From a checkpoint of a small transformer trained on Wikipedia: 21956 steps.
MLP neurons of a small language model. Each row is named by its layer, matrix (gate and up: input weights; down: output weights) and neuron, and shows model dimensions 0-191. Each number is 500 + 40 x the weight over its row's rms, rounded and kept within 0 to 999. Numbers have three digits each. A neuron's up and down rows have the sign that makes its largest values positive.
Before each neuron's rows, "fires on" lists the tokens most often at its 100 highest values on Wikipedia text that the model never trained on.

fires on: "v", "m"
L10.gate52:538487522508554566508478527559563541527545555492435557509544477589503546484483528524517453459501570443513513399430452491467499433469462462492483433529584431506507486497490505547518494499508529545496543445445463572527544541535550479513451430553547496516553534516472431456506464564476584509523536505549558509493451566498483544478482514471519471506523530496499550496511507467492576497492522447494513525474447482488516510501514520485472493562478456572478510554509488454472541474555617470457467493449469538475461523556532555512519530473471510401507567490550448431469460458468426494
L10.up52:488465537497496548518500493507508582496533513466452517528548516558522524510494524567503515476537533417508489463456496563476462501446479510546528473570508476481554535443524501603538520489501530459475472504525477540569517512567515488464484397561556544568520531505487462468516541547479525549525554426558486467541441549451484536540544531479505450549596539459501504456515452544501509474510505523548485541441493483526423515568508506474464596558422453569487512537546401481501431468485557471511456562504486562535492506562474515514495486524451573414533514510464483499543521463455547500
L10.down52:497525490513507518475528512501460545525497463509545490540601490528500547569471509454486531524509548441581527502609503528515490559554590476492453502509528492538476472529515528547499495499524396432440584498535525509521504524485534474555549538472502542519471520435537472446457414543466402518537543477541530546510454622454484434536461538510494482533519484485543511527470588523491525550548542443506476460542542530525495497489433564425510519518482468508519431532476478480502520502519502554510499429505480520551438503473511562518506454493464483477466538487443458548532511385552530476

fires on: "n", " In"
L2.gate79:495564454436519558452495501541482563500473528553497514507468496477506497536465511566426423490487470517519569526484471535431514568544517575472513518531554471560553534447443503532487500465486489506461587500520472496514513517473480627473466550491512533538485497453516514495426566524543486528491454549582525472502485493543538468459509523553438505474506479522468546509550482497536562472488542516507427552431522514514507479469533537564492484445491399512526488500474509542547565489441531515513471522487525509520617630465500510476471507466474505524508557511398465514469491532596455513
L2.up79:511585506471533514493461552577503549488460523547541523501484537484561499537491507592446485517496414560486498525482472576453455551559479440471508528548499414507505543502498497470572480438527475525463526500492461521450475573467485559480463572521504530435462535517523485463413528472508526534495499459545552488541466534502536457491568530534419469469545533480478545530525495531505531513484501507546462501463469466521475558518590502514458483435473484541542492548511521518534542503472579503469468549499525490505599595483531540538499542525435519513476617466426477521431498432556473460
L2.down79:518542431421462584481485476476550555492468503422571493510563465556502546496495442527519498561483497525567460552513487554526573500525533622455488455520478540554467447419468560482477574470440502427497566446521487513503526471432502496517533489569459504542545501470513569488518482535481477501501446502500470526550466496458405520542455531523468455522465461482469545539477494565430578451526566530482530525523528467468594486470475490514465497496542517488496426533460496517500420504544525502572464463518557463539539515467465516473513516491508479513535469478481429557503468478558455513

fires on: "v", "ra", "r"
L4.gate343:490541473535522514494475556551498542529520472480489482513592549495490529515505477538500474416522532446560556460503463448511535589426468459462468499546595447513536543500546504493512537458501544592562509487569579474508523467566506589454440480490563415485448489491528436562511436436495523580498532481499569506504515479583462423465489556540561495479525513490483546409515501470509532483524453494510483491484523497485490484496534563526491506503486543522470495516529469511462531476540569525518525500482464534493514548577543567495550529474524497454501481411526505505392441543480512455
L4.up343:460556523530491531464459548495495549505513406513504462478556544495499490518520487501522451447502458423481527445489478455473536571475503456480546514559543394517515513518518443488512511481513566580597553496532579484541524514543520583510434535462546451490458512491568472557515460482504527588528567481463509462488557489581532411477511573497551515491582487519418537422481482508502529536518451522548502560493512521469475502493560527449489483487439520541466529497484487468483503498553544493495517497491560475487539562550555499460519501462545537499553490461563459465390464499470495450
L4.down343:562482545511557448445518524469526529526490433479522540455501486522512532490423477553524487495492555504474512404540507622532531535496442425553519446528513530568512484448491482535510503598549500568571548514551523516487488503526535499498420497571494500517451546558479451501493501471550459468508484507468426562529499536516425473406515487537491484522532527464499549475476496514407540513468559521518515516551516499525481463534489501528483559512486494556505488516447451520450593559562562501433495418506501574515510492559521524518552475419599478476503504444533518495505500512490444538

fires on: " In", "n"
L2.gate33:522526448431507496535511513525512551515547545490509522513511489520525547505458491571513535543475425534499487552522428476507560516481501511549586506504476485502463475469437547444527541485539486541475584481445467596526479526443490525512548489542511537488524540464537492426505579558527507596451449509495456514519442474505458501491511502513467461561450459490440561538572497525533503537501571532557459491464546491427533531507464572473543509519487487568479511618513524507490478537491585480477513453492519491514530594485513527460535561526501469404469571436464458526412495437527515527
L2.up33:542555420434525495524501508496523581499529539497532472517504490507541515461452480531498545557484431470523505528548424521487561523490543541518512515504503468510444470443432520495496513457549453521514597454425473537559469549465508521554525501510515543489520521481539495440472582495503537511461455509489480515521480505503463464482523501493446466525444465474447524537551504569507580501511585569532455475427583445464552535481448531502508473554476481507502504592548512471479457544488584502474508469492540493553576587421522496498530529566514466419480565449443476544432490423533526533
L2.down33:486575427502489557471481457489531541510509524483634534475510446489587451488498495531463548514469508545468474552493468549550471511493475512495459463452428509474552488503518534448472499522511470526499569476523537449499578516437511515489558519551427485498460505513589522416510532502486517508512462545534471535529471491504425467522505517527501442505445435474501608495476481486469477540572493498456528494575490507471587491524554532522401467422518544466553550571482551502527515418556479490554486476457465523491547550503471529501559482528457467533544446546522506465557516409517495473

fires on: "all", "ity", "ent", "ch", "ment", "ion"
L7.gate458:460501505478508508430508513495460533598462541452458515463485472492488556515485470516486513501559566480550458455486541554494441498574570490550586533508506588481486546496482541493473520508489489537487545545451481524495459490465517519535521473588532478556538462496532485511443485517496515438500504482487468547519484480497545497479540498576496589543579373502511546476507462454489484559563484539549560466543592464485544498523457585524554523508494611563507480515517572493433409484512524514477515514536541470544479517523552532550594470473482518471490472492447471560518454505461514460
L7.up458:512519556460497518500426492490464577505459502521549510491444487513487531449415526506403493488515452544466527453481521587576518437531534494531506510545435504437490485554469509467495466500520466510512498523556443524472539513497489552549542437505581483501531512512542465506507501502547527494477534577486502515537526507446480485605513445496536561502470452536474515505518495495546490576435459527464547489490561455498564512559457505561505478474508516467490448585467501437515483508541559544516524464479535457401519580514518496488567432514486497409441457406539449463565456465485550439
L7.down458:522466519454520478526523442516543548477450463451488559504579516557463545538440531439600513476488529582577479514501474434529516579478542455467498512551470556488566558524563478479520583476498494473468521520563498525458475454545570490442518485523512519492511486507442428518510521508534495554452511473505541471467519497537542457445369492426476476523532495451536493543531464470515481489508514470418515501532469513468481447500580496499545533488474499447443448493497522449511507475451481445555561507498451540505444591495463530532520603582543443539551510506491559514487481495501485531

fires on: "c", "on", "g", "n", "ong"
L7.gate121:462489496490447532531467479566451467470544533514425485473494487439490478444519545463470447462519492499525471448487499527472455533498453428514483578514510506474508468449547435458469518412444502497495483428557556523568473537453546482582592502501565525427482416503570509520473493463543459435487517446467565473490580483516577566578520491579534549530490520458491469558551487533452425560514529539432457476513520541482538485486496543548466491474494490564517529513534477508527548489468513460429478493510505470538436496531569510453515484507538474502559490493463463488486448485574558444
L7.up121:481511476583480498475493435500503552591520503508528547590529457414509448494537552459515449476600514452456472470473567519478495460469557553571517506492443515559527578522482460493481454557468475513503432529538569420473480506452519574592452519487566526494503514511486528490483448442498520566461488465473581459482447523564539463429437435524567475520463388553538444462490500480480451469513499573496492498473481495491473457426583474514494499522462478532503472455507509500497515532548478496504537520464554481509542528443526499487515481507465517514462513436517456475485570474513469483
L7.down121:420493493440430536540460476497515487393550537500550562468452497496399520497536491514442495449548512484482538459528482496487554513508567537461465531582525563477480562521472477524436447493478530461444524560502469490501474452511534489513494457506496546498478485482537450435492516576525576568471510510520504545543581503525492544563517479465438558538500465465456553511510481456505504562418484457503435537498528510524545499494448505488514498485544513579463478421511512490532514490512519479481510510577508533535536482512501477552419605426459390504460504528463560479456479480421528494

fires on: "as", "ed", "n", "e", "c", "on"
L13.gate68:475483477475492501512496427507493513490566519472505486482595532493498478517461501482466453488515522413444478465482514421520473479472473490404480523445521539527488505571512602534515482433526492541563450523466531409564579538509454492509518520450478486510484521506497502530483503457444485579439497498518463472445555490533449476521517485493529471547522468512482558597476400553471529485511588503513472498480521579541594503599502535513512496518519435582558485439435530505553501507494511507521481534523426511472489511451472522447565519493575440507454545531521530506499562442507464439
L13.up68:528524542554436531432474492532458480568572490526532440478522499486501550496516478471528474517491508488542487502452471468447476555570535483524503385503515406438538488522431488519487486467514507513514459401534534419591474496530549511540450555529513505461529472416498525542513534499434486517534437492561530566516525436508514586545523510513502542547489475473500538536499525584514513429542426491510549580448450454537488569468429505503473468517461528474509547483483469552503487472478403480436515427473481488473466526491514483425501522475480531586537462526483499544491458483522534541
L13.down68:532453495447494531542470534506508419437484512502532511539535598517487470507444475456514499509520480527508434546463497510492492532491506508446515493524532489460540533372381520476465558496467511496529425525485496505445479510510526498511567500542499438473520490478492495444481544545486529430496469466434541454596517518479475505550537508583425522454455419547508540456503487488460487545450471479466506528551568451447474441405499515501472457487483462471510519498498496469478430536537450531477489543474499406474607490456450526492511519499498459437563561531476436456447490509461462567

fires on: "u", " and", ",", "/", "er"
L14.gate117:481511536541482513533434494459499646489515508528555482487515488488487510539480463553461510543525532517425505556486452504383525527522475465459467471608514512508551492578513484596491510547537474540495502474489502465463539506525534461462514526501540479494541513526487486459545517472494463489554505554464496463443507534512489482560426492527509515453573531487509506517565456451517586503471514498574513441474527557463500454544494479515415478440576487560496456481566442454447515504568515497538430457469505478500549542541532471481488526524555504554475543457526435512596581520521511567
L14.up117:548500539528537548470523576522508504455463467543406458520502455533487505498457560490494537589546516471426530495436491473492518549466453460459527514500436473522524497484445488529521485514489505545494561506494526445474518492494542512514531465464548479463529491554439576434557516458569516496496523504535454527571521458521412491511523497456491606540512514450484473562506464555426556398475470501492481477584503506506459493508489480527486515526537525511516541424475523455474478562452472540467485439488568492524528488482554518479429640530434489553488434488560483452569503535513552505
L14.down117:532537482462544486586455560419438485580482486457509500469535435470473496486496423494527465459500520576547471527548416492504535553494535558541583493452542497455558485521521539500549513579520453463489556493472534532546497551519539533508525436503500508509434548518489494460525493520455596576470417473518552488506496495468534541559551516500507525475580531439529513495479495510492621481582450549567484471489488576490436470514516468470529490502527469547506462554484481450508531438452520467522518534483538475461490430452520427484445467518540469507461449467518558467480507524505509444

fires on: "end", "id", "an", "n", "on", "art"
L18.gate314:467421422464500510443452462485511469523491496536504538499524418491525426464519605466501427496528462469433485485506509502470473441438467526439451553463555498566465527515459520459575494459491550448538467514411515505530468453431533572487559500509559473515502570525587502588593485506422463450474563481477481563471538565514523528504529489534461486495567566477423507547494453505527481547485482492485465493553465522481521556475497479479534477527541469555517462450528508496536513580406444509495506528527494547508481499535572527483554487515428523501494487481483452498508458461510537513
L18.up314:520509486563511537522508500525544522591557513479490493491512516472462454506492505504512511519498467554486517517497555497425516499525491474462532492487451486520452546507487483554597582470468494592601528502442516480486411449592504476537470566489519492517520465496477521573590469473443445538519551530520590567507549499549496494426530530539534444478467532527518501447444489438560506532520475533528548596504507541447476459555461549554456453570433499461545441473540537456584459481472446434515510556551524512484529547470515502439530536488531520554478500481533483467496475545540524506
L18.down314:546560497558522516565467436538488495549567482459534444403515427499480467487442512501460511487481489489491500470439502519493476484484534563495489500518484539582434452507500481553425464506523575486557514498498496560533429493498485447502523599524479518486483489477455616514520463515492479514426462448553523440519496537518500452484549523512495515543505494487466454534555547424476475507457488555478457589499518488554519539487546478456464548429497522482451547529536545553567514507567519547503538564545504472518463547585496529541452483490459562445564486556503614457486489513541518511

fires on: "ity", "ess", "ce", "ment", "ing"
L13.gate346:510505483487451502467431525528538558541501524442483509471476530500485494517476538443475488489549488470551431567515492463529499532442487589533473527518486556525520503565437559496475507529520521531488462441548474576431553460490571450563536454561521498524479485554464480593427535529514565461507480459486540489495508499450468508423471500564579485488517394484504484446494450465513482498474454447510586519462536456513520518499549537530486468437502528532472465491418521459446426477531605504467482504483522476474560520433385512491530459455531498457533470515537451443505534515545535475
L13.up346:464481526460457506575502493552528441511472431553520538555529480466480544469474461507499556506519509493466510461524460468477472477512470541546510453458565543509499440492568421527470481443477550496505503511515535549505549521577501544484537505544547545543518483482498502509454468510413570535505512496538584517539479523451422472513493446510580509468477425529517497446448498378533526517485502447527533420461572426497531548522514536492490482626461528448476480484462475478411431477523558488497596500534543437464474536497473521543495501511537513514482411529506491534541466513521534443
L13.down346:439473466482481531578485497501549422500498581467448516495591497530540506594509499480587609486472471566434557531543467532533544502586505537498493487505470535497543514444452487511435566490504510527551481560478538485556443466503452502486633460467511496486549512478450494543513503561468514471509456520503489496498499476559550492520463552488525497518534446465455510511543511477521489499570456532518478548439508566559451475513490510477549487474480468469488534592423515535429496511424502486425567566532516494443516490507515565485482535524536476485502510513527470526429482459422484463